config.yaml
vocab_size: 8192
rope_theta: 10000.0
qk_norm: true
tie_word_embeddings: false
init: "uniform"
init_std_o: 0.00463
MLP neurons of a small language model. Each row is named by its layer, matrix (gate and up: input weights) and neuron, and shows model dimensions 0-191. Each number is 128 + 32 x the weight over its row's rms, rounded and kept within 0 to 255. Numbers have three digits each. A neuron's up and down rows have the sign that makes its largest values positive.
A block is one neuron, or neurons of one layer that tend to fire together. After each block is what it responds to, as a language model described it from the Wikipedia text at the highest values.

L5.gate28:138128120078122069188109115066128156123079140143154144104160183083111128186129093157066069113116142152135156148113134149135161169196154157125099072156121121122133118120126196140179128204072131108131127185125155095160100148164189129069086161067161103101162183142141108144168078200151148114119141130085083153128120097140142115149089092145094140094189132143164110134122155143100160059110096091135132138110123107141126106108140100115122067132083104161162134167117156105098098140040081137087160116126110101083180086119142173138110119148116161170144102140127195100131079154082121158
L5.up28:116093140084111081188114102115110139128108110140126078146189128134133078158137102131048143113124115121205135167124122116164088169161122136153155079162106116124146120127131133139143163077117116114149233167189093120204113145097194106141108100144123098133178156107134125097108098164092150141127157160083149146185090111106118117136112176122131117087157150166103116149103140162142161139186111121190090082159114115157080075154104117114122134113157129083129082163180180105138130188083052185159100153128126168088124086091144144129098116116164124172144142094150152042141127154136048152
L5.gate124:108095123111130092171151163079115127126107114124166172111174192091167130166078170142175091160106188131110136080165112148141178144167092163133182083146109101129166113068117190135110069108049073115085136163102156075140104085161156112134086129059116123044180100157066055132157097121120117159127096150111123114102150036119119177115104158115150143156116110123133133068158105138077138135100146123152098126089101095116161137162130166110123126117165185114135115144118147101116100102128075111104162132154136198125136151137157069129173119096154170109136141185140184143160169127123132151
L5.up124:104099137096120126141141117086099094124081104075119167127164147137121165106104154153167120162150168155153165129229083112140168109141073107157137101113128080118125132139053094103152089108121132133056160140095161099173098068101123116109084121122127122083140135185095115188121143137126115172146124176099147136091137087126149095125116160097208155164094108175117108107140148127119095147059142114173145148156064124122097095164134137123135133134164170141157142098082099101151123043127138129097122133123150221123074163128186087107157076167148188094112181157110209154097159142118113172
L5.gate300:140109113056082112142188152134118114082099108152087145132146182131154107163123139142068101127168144119074119161160132105191126181155143124158102118102130165101137127058135177163156076129148160139072141120112183116147105127084149115078109085109172110075129120199193117116102107112174181121156153186090147062192134168100120173150160086145133141160074149178124124131128094080092100146076110065168114128107100124112102137181134128105120116112212055156179153151135162087077146134131180111112128118095128059106101142139170134131109113108136177129144085131106099143121127100168101162
L5.up300:120125091112056128121182196171114081068096148145097187113172134104144115170140139114073107105149124134128113135106081104142076139098150150131106111147182119086154147125138141157096133141130216141089146146093144138066113089097125172107108126081119152135188092158127210082170130096126154142199129121119195104184119110122147126170082137104176120132144081178144123108085163145116124147127143117171132131101125079126103146188094100107150045203191128142153129176108111129084127172155174096098154089106171144063098106120138080168099103114112136156110126103127138181180096138134102144
L5.gate544:108052085185140135183121143079066117145098153148126095068119185089050198139099141118128129155095136159183146101158094158085141162133141104149157096145083111156084133075151119116038111102079134095124120122097099143168128084117122148110057150103144046075087113086125122113137161138162149170146122131142151104171084133140131075140185136143159143149195124123093110143154118115094179200154176138139120131130173160141123106143168123125100120166163138152150134101099152156092138135157053169118157124103167079056117124139148098158122144094149159088104090113117171180129163155131118120
L5.up544:133115096116120089096187146135099172099075081120199116094135095133092133101106145152065149114104148117135145135157140162108173132181158165165073169141135105156133117097159149102089094154084171091134126125069084142146121101070139072128123088092091149123148159117149133098081122148165148133211146110193155156206157091113150109156169172092116087153113122129109132099154208088192104133175080095127095184131147130125101148206087127137138125169147079141109175126088143149105056113141094158120156121116176076072139185118146111100148140133137193139093118150139146125103141074129092134
Description: The second digit of four-digit years (the 9 in 19xx, the 0 in 20xx) in dates, e.g. founded in 1975, born 1981, 2008.

L2.gate78:148149153181144123146125177092116132159149098124135166105178116119076085143147124110107019127096181147102153094152173094152139095141065021114105087112155150150152100094126188136132092180135160134146131193126120093109095176105118109134132120144150110114170093148105161157131094146158168198100116098145167091043131060072122081085083109166133115110103129189104117138128060112096093126102123129100124127129118119111160165136132161163083126140134143186124105166131143167118097120129202149102091098171151193082141067156101064167142164126117107120128124142115122139148147163097146117
L2.up78:158210163137166159091144124098156074099079065137143160144134059176103098153158127088177130125097170149065135058116157129136158104116097141144097145127140076190172103142127118114128165125108093154136162166141075117120112106144080128133138113146108145175244136105135122138140107086159146207132089082076099131135124116181145137136119118164109122113126096115112121083079115096077162165098107138051105068118093131086108150122133239148178181117130139138087142169118082123155116132149154104138130127131172136100136106134158128152122155148093120103100112112177167098173081124167095128
L2.gate195:150088120082161162117136109102100120135112098146119130133101144091161113135165116100187068089135130127117144102173150170160119133118132109191148118105100187139154100118102149089178192106089074102083183141093078119146075144108185115116168118189131081145090068178131177177125104118118143173069121127122096133128211081184097123130124133130100121111126101110137113116159073187151116115128104135102097165179099111108163131138142118156112070118167066166144130185110131120133085213129168108124133122148150122117161098146085088214119162173143146122153106187099098094183161151087132180
L2.up195:131161091184120118140078091084150098110119153065150166067147186087126113188101118109124062109122153142139082075125162141132155099162122192077137152133126132125114146160137128084161094153126092084096132129122146123125116181137105120169145154165137100147141125100161127106096153145128151057197062108128128153159195136097087153157154149168121214082140178165107089112073106109133146144122132114075116143081213081134168176095157050131151139135151124193118131166139104093142136171145107097057098092185111170112122059122116130153146131132108103134153123114169097132133088076129127132
L2.gate211:103125084124153085128150151101113052148169137125125196086125133094031129111076178161125101156141130033120154123183130103161148153113123078121116113128073115121140118167112129152129170139084105105147133110098092120137077180147181121144137138149166089124044149142150114154214149131144101156100099158069160119061127136100099066098089159115104135151143098144126116144148176131093125107161144127133106062167118131159113095173170136127095128133153166142160102165108113133147092106096129166114179098102170167177105104151147101127191101124168154096075079107109185175086073145126168136
L2.up211:190132168092132100169157120077113113087106095106123171125159101135096122157138164133161102140148138156144147156134160118127086137153171135066101156065127089123174111125096099128219069141140159112134170140078128080128100165122125119147086132152113124108216137110146104108094108106134100099183114169128171094160163133059168105181106096127174145162125096157138105069111092123075129144114137171112127097034087115121090141108171128135144128095077116099122131127121105198135112194120110089152070065159179148158134114120159135095128129184098106146152077121150115211136070077105103132
L2.gate497:119152107101137146073110123128098144147110047077125168092127163099076122214127133117124086157111134139143159158167127146134142225166076158121124119117137067151126124104135102081090132135113042152105184139137174152117110090137198127172130155079163090047155144134142119096172203137129122096130106121137104087138122136159113065057134123148140112163146128144154135107143108122085153078154116070104131080193110151147115115122187104101112159098191083155119160125135148144101089068168062165115133173114131151107150146165165136117166125098173175100133120108148111158105077141087151118
L2.up497:126118128120160208134132134105118118156140083117141129083088135131100093146158175182153130142085149132050113108153102133191174159139160138159171064123153104115124196064143154136141121100158116127099172117089163126127048144061148039195126145088130099141159105125137110125168114127108122105140098094179111101148172112189136105155072119188109092126167129165129128118115148104105079135126149093159063065085156163109101118111134135103167126139174084108124106185077133097106049150124153111129120140153141139072122106167162161146162079140194128128163136158126132092108118163156195091
Description: The second digit of four-digit years, the 0 in 20xx or the 9 in 19xx, e.g. "In 2016", "From 1948", "by 2007".

L3.gate564:124150120071129079146143150154107122075125098095183127028087110093106049068119162129106164117115142112074134143176139076097155118129086153199130145123072144096077146156101105187173121180139142086158164168174142083130054136135179108140150122132126105121131171107090130129126090121130147102134153190186122114135128076087098104171100126098159089166056114109106150125146098122153096124168185144189072088073145125121129102153170156125112137121140140100093179156139143180142117121126124151147152135105146106116125178164131131098158133064090159075151148117157167129186171116165167107
L3.up564:175168117150119144120147149126121084084118143065108097082127108131127151122152141081125165149126074097110208111092157118063124185111172105212148162094127192083054147146171104100220058141116074115133117108191094165106137139149088081122119109107149131123058174132148102109074134148104155091152130156153132098109133162087105138112134095102099099137095117121084166100155137093133181126169151132104081126173077152064206126158146110132120091136125098114155077155109198131123117153125142091096133136154141185147119111095146133155115126123106137129130171135182142084103197159155135117
Description: Word-final pieces completing Spanish, Portuguese or French names in lists and tables, e.g. Giral-do, Emil-io, Tole-do, Cádi-z; weaker on name-initial pieces (Le-, De-, Antonio).

L2.gate303:141050120167134105123131133092162109142139042145069151135103107104133150116139111125129163149139130100136120091155108112116151122156114157104117115154139173140178112118073127174151089084115149111150092142133231148100083150136123119099092141121095125059076108142109143148122180138119105145099114199140108114133155096121107093104195133094052114136131119077128113200140080094063112139150146160114099132148165163099164177085121156114094139180108144173129090168113201106105131178142118080161133128167171085109160160074102196110139141122147081097209126180095134122161096073159108165
L2.up303:129110142133109134123116123137144097120122125108133096164102083194126124153111174103163182234127107124121159137143123065100094125143103131060116146139177126111095123173148140135172114146120071115068096133139101151140105150058064115136148097156188077097104142152122134171150111129085146135134169081117119172106126163059106100101172130122047128111201172131139150126116095129107134166076131228101147147177223122083100124102122106083148120142106125204135099154127116112130171147103117148097095148091135116126102170124087185093157122130158129135115061171107152111085116131071158127
L2.gate362:131079168051134164097106160100124151072158148117075126130097130102093137093155166117189161154172154120117175107139131146164187160166128177123136110135107107110106102128144188142102114162161088071120074193140119158124128128034079064125129140119124119153121097091085142171126104088145131115131099118104089090131134159132173069129120154175103050140111176085078137112170098130097119150178152129151076119143168128096125153088124062088137120113127118130176158100070148151075099146085133204102155210088114134089161095143146115122147086098153139116096114157129161119127107098142173186
L2.up362:128140083078162120133105142130115112148136161084193138145111161045158192074095066172172126111151095145186109124116151149144092139130065123115177074106088132124194138144129127099142143192126156138161093126128097137070142143128138109122110144127108148146140100210129157185129151091143094104157142083170158186176132070192140117054153145102184137116098124100154099085141109182113138156163094166135122088081177122147112172118138128140060106103099114181082129145135106150074092075116121144075083119134133102103149136136156190069127116155127170129179092107124154153142092107082130139
L2.gate422:166095149167178147153169116127144111063120122144136139155092158091173172087100127113169162208107100116147111150108137129129148151176143157128072126130087183049038113197144091065150125128105087121158087203121123124099110124068137245102058049118141129131100084135097148158132091109118123091151128193122088142161093105166164128127162104119135124137143141090133121110170156093110163091139160098114085166143130161155116106105092103137142095168143145130162159115146103161124137134113149171161092163102078107128139193093107133096152127138088103074134106142096095098160152107096135132
L2.up422:126156199127188163095087132138138122128102089127072091157111145144124170117136099123139130120176170074206085080104103158157151145135092121121135109147116149181146099142122121141136112088066162184094063117153117088129126106114141139134171122117085122028139158095106126170104115163109165112170139151114126189196136114089125128105101182126129084106151177142116091160154179088125087165095157174102102115137139091121116155088134129170161137149074134067156118062064181102142142132172086111109077175084096093115152160052098140106127084145142133142166108145093126147145103125136055162
L2.gate503:130100111135111196102123139058123141116222129100096122158146167125168073125111146097206121144163068174148143145146133064143135109140153117132129124110155137170117035122125122166105138156172103193121062115142185098093104146151136117132184160124146139140088164116132117138148153166105120129096133162095121125167112152105158128145129111118107144110157192174127173135153127032070138105146123141124107157174098166078131143120123129142096093088114159110135140096124056112138175088138104179081097122096122161065096114120079160085176124044167104139143142094068106153106161159109152075
L2.up503:174166146163152130107114105140193114086090141087125101150071163101151147106032130152133062137174142141163122121099138148121147092159158060080187135152151148111160152117101139063122176129177199173156126133151109131145049103119111157176102075149164114079106088182149135119137148117128075092087163150167095160119111163150129114047147121160143173165155141099139096109154158097150103118155106077128112134134153121093085093131140148130129098132111102136139061044144135106142132117140080159145161103135171219128111139148118149098086159169105146087169146126137120087146085073097145150
Description: Closing pieces of words or numbers in structured Wikipedia text like infoboxes, tables and stat lines, e.g. plural "s" in Review scores, decimal digits like 895.1, 214.3.

L5.gate65:090137103116096145122133145177110139101141105190088164074166154079102139101115163132150135144134119145105107137100182154079137111130116081142236105091111169095044115197144138129065159198074144174106106145131128107135117170156136139127122137042158124120073225093129133113173092154119122110163140148137210085142124144110145169155099154109120102149148097136109113086086157106145118105137133124158056105124112122110146124198123128131126162163199097074169166132141146136098098114148147138080162131184138144102119094166097146119146130124124135139135127145140129088137174174045075116
L5.up65:088080063118124152153137121178088145096127117166120133093122114105101157120162117095134156143131121138161117157146131115184160132139155120154169102100119175103079140142141178084090130175172131108145125174114105131159100119132181117161109128011118142123094200112094110070217145103121117128203124175157208131198140088125104144147085114091081137149155134124122125145090112152160109095161140093103105103102177096136114090167095149126111155158143136137085099102148126083120092130163134030157150121157062103096112129179162170123177113076106143088082080102125177115102109169151136130
L5.gate95:103164094102140151122207128133100123129172111097143128080138130089118120141148056134138142148103099102133091112118163132123167107130178127146203157152120196112107192115140142149130092169150115074148154141104122120115075159168119130082112086059135145152124062140057050060200105085164143149117138127117202138083174120155154141155155158093135124132117113055130141091144135139137133113214128116174103106160124173155137131105101098115082136192125072097132108154123146112110099113129095148144136125099080138121112141215170138137197108141098104032103154129094156138122127146096125114
L5.up95:106099085135140138125165093120117109108146162162160111126197134117182081156129141139072142105076139107145158165089152149080137141119140175162127138099142176070096098141112110105128085138132177097167159119120151134172118168136145138109153130112148157136093143155092121104175037093156097130211123097176079129130099058133100118143152105097124149119101113148142074222121097143173094091119108150122107120057099101077152171147157092113127205166119088163131136151137122082095054134141084148082135138131142177172159214152157144090134125153107146090132142112129187098100176085154180114
L5.gate334:056159085119147134089120198162135140148137135149117142144102132111040144158158136110185136166158107165137200130149139085095188165130123115142118147134099127104067128135160146137088146138138121165116155131142107125133121162202132101100120122136131192149115171095124149063111066129129124154165103154161149106069150103181124101133078151141161148133092111123041160127145121199083164118128151131130094125138160152126150154191109182099122082165113121110096121174145119162121070181120170110062202157122101084076143161237143115107119147099075136106137119149113104087124123161097136084
L5.up334:132119097119122112115132103115106125090159107133141109097131149123196153078119101149121133125161131126160127184105131072121109140158121157222139129140100110087113144189126122195132115105092103153135130173109114150173096127102153143119135172104157143134058093134109097107154131075102160077148146144102185098110109042157151160161123121141215065122100110072089096153165190140105145118139168123104085134098102069134119107115165188105094137145157112138154139104189128140143165116176075115164171134056083119127113202172126141117177107096089115175089198125078198105111158117119079136
L5.gate427:096140131127117103047101131170143147127099084198140155130129128130139156156144116154134124160089130137138076198118188131106135147126092115176189171069077133116136172163077147180113067124148119140094152093170123165131096129101121149091099146098141130113088194113087144108071114105155190149140104108167173126124098113142131174179149111090129114098113117107108174126144159107049105091146167117133084105139131103143110051164113130122134128160153121140182039090127130138130127192113038135135218118187142119134123116184132102104169061115114164080135136153152144151132170086126102130
L5.up427:146131149065144106142132145132171077113106112137151103044155097144085163168130124117120135128163131168083159100087141133169106085093115137154129133170153149137091123106172115161166125149152119110182144217150124132112137148113074096113097086142142160065143138081133102184140121114129106165184205085090100071110101047097102150154166138176149091111111120098133136101131130154192141173123156102148147175099132121142122103063133175104091089154141150134081086221163158131115151138164153099184052137090116103112081117163147110083168077112141168105138128123102102120124160140059136100
Description: Small connective words inside foreign names and titles (de, la, van, der, die, Al-), plus colons after list fields like Department.

L5.gate38:145077119116070063156114169129102112133243104134136107116149165188133121106091156150157126152104139108142115119128136071138171147173053109066154110151072164112095067129103134122108108067139110159143129079099118095103130121138177142090110086150141158104105170171114196164152105160126212128113159108131137121149179159146158095167125129110150127102157140122133120137135187118151079087127134079129086151080166076113189171085063150115120133115101117162128128155160072130155169149077092077132101183138104123122120105140080104123140137124120157186140127187180086155190134159130107150
L5.up38:133104135130112190109170141172180136078133076095104140132056112134161115088067178202142115179181104073112115138146124128165118099117171081146145140135111161096103128072131061116123122114148063175162070086131161105165124139133115097162102142089137187137132145144120088081150152095114178142146122174124090125143078165184187098192164173100134141120160113122123101134133119141103084111174145130130143128071152122111118050130192114138108112097098156103149149111192084188127092164140157076146111115085111153119100168130049141121124105156140110129094111146128088076178159117073111145
L5.gate89:099090152149094091069157116139150104062141127161145091096139150152099154120038124129174154140146119136099150121122147093235147116148079142144129123127143151183128094150114119128145105149133102189124121071093103092140145159142091138170158159121156105106085155094110137150194107155143177167075111079083122153102089120081154120134107113142124107138116159093105128111149162117133153103117141109110177076109096117148125151085098175132049158063180155148163133115203099154116171093128165173107089207097142192103142118149080107101139102151118057093099045120124141140150118106077151113
L5.up89:135124156136115171136061162112102130095208173144124128128107110163132136152098084158141165088123090096105129146147148075137126137142170051133153136125057095108133085180103129072110102159134139139163087136112052105140137135110141143124131154107109103132086130074107077170140141122203112180105118102117149155146182104097147104160121172138126135088113109139090090134079182148107090048138102082166122062076090175104162114180063117123180120171128167165143094118134112189143154132092167128119117128107170119147173116166142113115184149141118132155066064111126161088121142070119102201
L5.gate132:112131162087134127123077148136176131131152110177120108115098127149169159138105104170185143158146126079104106055108116097144094121102100162012126135130099157075139099126119143121179081117061128121118119116159097093089153084138094127153108136125146205122090154125150149154094136071153174213109088145187137171124124172059120140120116165060092110144127150063094140118158128127113113102157177138130143095147179200128165186110067150184147149136093134098137105108202114127114121107084100135124130160145119151135170106141069134040160096134125120091129137161148109152139110148113078115
L5.up132:188123120089156111116065100107103111114097115152134160117139097155158111132058081171147173216167115110130126178144141119137151152115126141129180076117156177153182142138123089098119112073152089110159142146111170080083125132128129138157122161102125106143145188089157120138112071095137096156141127153110150123118149131109137137083095124117124059150158068117122109186096171112181205055043115121123131074141125161147188163120135140138124107088153114134205110069094103155113130159148090097102070088089126125116149193143144170119141155174134146093195083128191103148157164114110101129
L5.gate448:124083158162051151169079174170119100101135201136128094104126181110161142086158114158110139183091104113177100169102153130129086133081124140081122166134096181183107105117086186164161051124128074162071125158105109109139144149107145101120103125080127185097129129117117145130087145066136138168161140061117134149117229137145074103124138164119154148149111138115118111113154131103111097121141136157089127130121154160119115111130155139143162089100146134165186133114080088149104107122077073111144129171142036180114100076104126136115150068112134170066174139153116081163145164153122078145
L5.up448:100106159136121091119134093143120098113187101133135144118176157112127166131093118146157121159143096181136126161128063130123118146184038162081114123148192141146090054172126163129145110135071104140145111141101144121140097124177154132113051129056151176030129153092145123099124104126127148074138201121105139162110156121181184130044157112161104093095138171108135152147166118109151096109178149149054180124133157089094140142087119184095092116130149094124139139097145113126114138082145099097141100171146124196169128153137102103156140148125160145120092082193118132123099038155129126143
Description: First digit of a multi-digit number, usually 1, in tables, infoboxes and stat lines, plus unit words after numbers (ft, mi, g).

L2.gate45:082177165161156164128149090084112129137126115130139162155066142096074086059122107117103160127125074104156123117113159093083127169140096148185149156179121114115087161157057064123159109159089146138061132126156188189101153156125120131131137071169119106106157190098135122153051129107134096144137123130078123170106076178151127124153097152121097161113158126100142112119108143111117151050114102194105135113090159145116142150163239071127117134112163177065114103167086124178140132112117164149157138117152120135120114117164048150140112118107093163157158128111198141133136131138187142123
L2.up45:110164115074135103118160089108157129111147070095185162077084165104071106156111145170142100126112123104089114172136120151099113170129150154138143097181128150165107119198085102100128160098126138114094159110140198089131125140108138097164180157152136060110155197149110125167122068048123063089131143135154161114157133127148101110200107146117087118122098103060137138145097119116136137103125161140125068133140209150173099097157119125173057161166100153074091058157110108183144155129147105090110160132156157177139086138125141118138146116109157115051170122151139167113123145142190092084
L2.gate68:177109111135127125123111154184124130112174112184093150175092074118107115120111108146150121172153177135173174123163125134162144135093167163143104091093074199051107151108152155107084104122139156143128133136178056133090106068122129110111163115152126138102087121139023098087179148075118166182127148168108106117096151135095090173170153076097138118116132128129121177145159166097107156157166166165128094180157095087156134108152099110146135109108131123120152134154138215090101121151115145128185121129159132175124158161104121136125169090064173076096151083112120060154147099096182068123
L2.up68:184118134122123109097172158139157054120158041137147116129134137168071126109087099139148140151166154095094122164119157106141105144173115131123118138092067168102067098128195144094089096128171126138138143086126166170179170122113145122096186151175170138149089165148161153099097143060130116080198147184136135104124158111118132165139122073147118175163177140108069128215176126119122110167107101086055214179134082130122158124165109186112163147118095155100119144155168148159096120129136178092126111127123150078129100135135051135105116116112134115087121081104104150114135122165152098098
L2.gate283:121085077101170063150170134118154076098161125130133171097127159123163125130060134173138076166157147157102069083156101148147102121114108161171231102077097121093145123139150161194134109148086109153098194187168089113121162124105178117136142113207128153117130124144093162201083114131132143147194108179133105115145130106186137098100134129095104144125074151138124131151128098145136109105145116155104114059056111120149119160138180206118104130117139127123132106143103148110197125169100185122147173072150161103138148066120179083111163136094113124134151095138081099120124100101138083133
L2.up283:075156084118065173140144112089160104192173143143123136079147104116126126185119147184143090153100105129103081133156131074131073159116117150180122091149144033112148121134120163112090072140131114099103120157137053111181129104145077144109188160122156094151167165124180133144112133181111168137165158082113117183161106171127152109092060117149078227144160096118126121115108113138111102065110106091100155128115139112108125105062114135105169059129145133120116147127108167195152123161148161119085163161121150104114100143126134084151113109153119104128095073162175081184099182160123113139
L2.gate286:161093121160156158173117078084155073106137211114160168098066087081140084115147137152087124160139090096161127183118185111087158152088160153158137122209117104079122109135135110143092093099134137129181146150150024153106129116077151171142113072128203079148152083080107129151143142120103089089097100163139193134132148114149125146153125075133155140124091126127134101129133195150111066122136177141119068121157146077130104092102140097162121151169206125175118094136074108148159131138170111122181123135129176116109110148151126136129168084133055148111119120087155096077108129128121128140
L2.up286:117108139063129113073120168101129121084170092116118131115055103129069078097128099175191159122147190121125150144086148092103125154111107096154093124059085172126160139143131170220086112144134168103154107122159178147163150167163171117181140117109070109188130209178140116123141117075144079155173146113126135100181176193121119157167119121139109133129165084129105091056115134144081165090092162107122115161102143155144184136125122135125091123129067182116098127140124150149137128180097113055136179157130098117106134070095133161143114155085127159136120086126167153110098132133167096102
Description: First subword pieces that begin a longer word, chiefly "de" (devastated, demoted, deemed), plus "de" in names (de Lisle, rue de la), ju(dicial), pro(spects).

L3.gate255:106141098119106145116112155128112075182133090153123126155170114107160170120114118152108089122027158183157162081150124124137167137094090087122110102151082139094060099200194151144156145115119122161113158168198141091150063165123107183086100142062123114155121225165172109112093147101122138137167160133168119104125119089152099091190099129066146147134146089058122105139146159139128133147106118148083125177111134110078174105143116125098132185056148152203219122098113127168096130115139125156083124164110119100131125139115177136131149088123146117089150124125134082123104169112108146128
L3.up255:062110179112113116143116110101074120129100185143155183108111130059122129128104156088072120169166189093133131141079088208145102101102175169134194145134076119125186136112104187138124120131093175171151161142107110182134093166167177143142100164175119131175138085138100173122160128156091077144106110133143083171133125107161064133089135178124141113142102142102142092190117123099113123110126120113141094104137111059138119111146096140148155118149217152072142086109063094114130100118175182201118198117112140151112115082092111098149134121121143082107165070151131148166121134101160118123
Description: The second digit of four-digit years split into tokens, mostly the 9 in 1965 or 1913, sometimes the 0 in 2006, across dates and lists.

L3.gate352:128125166174095092138114104088121115102095134158117097140132146138150149148101140174188083175160098171170134072141094110106168064093127150113124103151108150127079122147102082154094167117088166147118146134147111091138138070143128204143127207195137172159131121060131067184152116113101089136112164236063084091072162110109115127190143117102134154113129154092115173171118144185122117035153165133117130113142131173185128136152075097160135132126139118097133156151112147119135112107106125116107105110145125138122140155149139201147182106108157075119116075139106098107196083103144108140
L3.up352:177131175133106157092072141109096110085128141097133179192138146143126096128138121117144098131060176136101101078108151108161093141164163113102175080104134107115133122115138116144130091089147126161075194147150161085176168139117135169135149151107115106132156121134142123102147105128088116135104098135135174101122156070084128119128184120097150135121157146146145167125097189048160117156144146124125135134118076138120053068135178139141116120109161164127164059121129095091106117103115136109145150056144208233109160134168144023182122108155190070129166116127088104145129153109075124164
Description: Digits just after a decimal point in tables of measurements and census percentages (2.5 in, 40.9%, 2:01.90), plus some mid-word fragments like sub-si-diary, min-ted.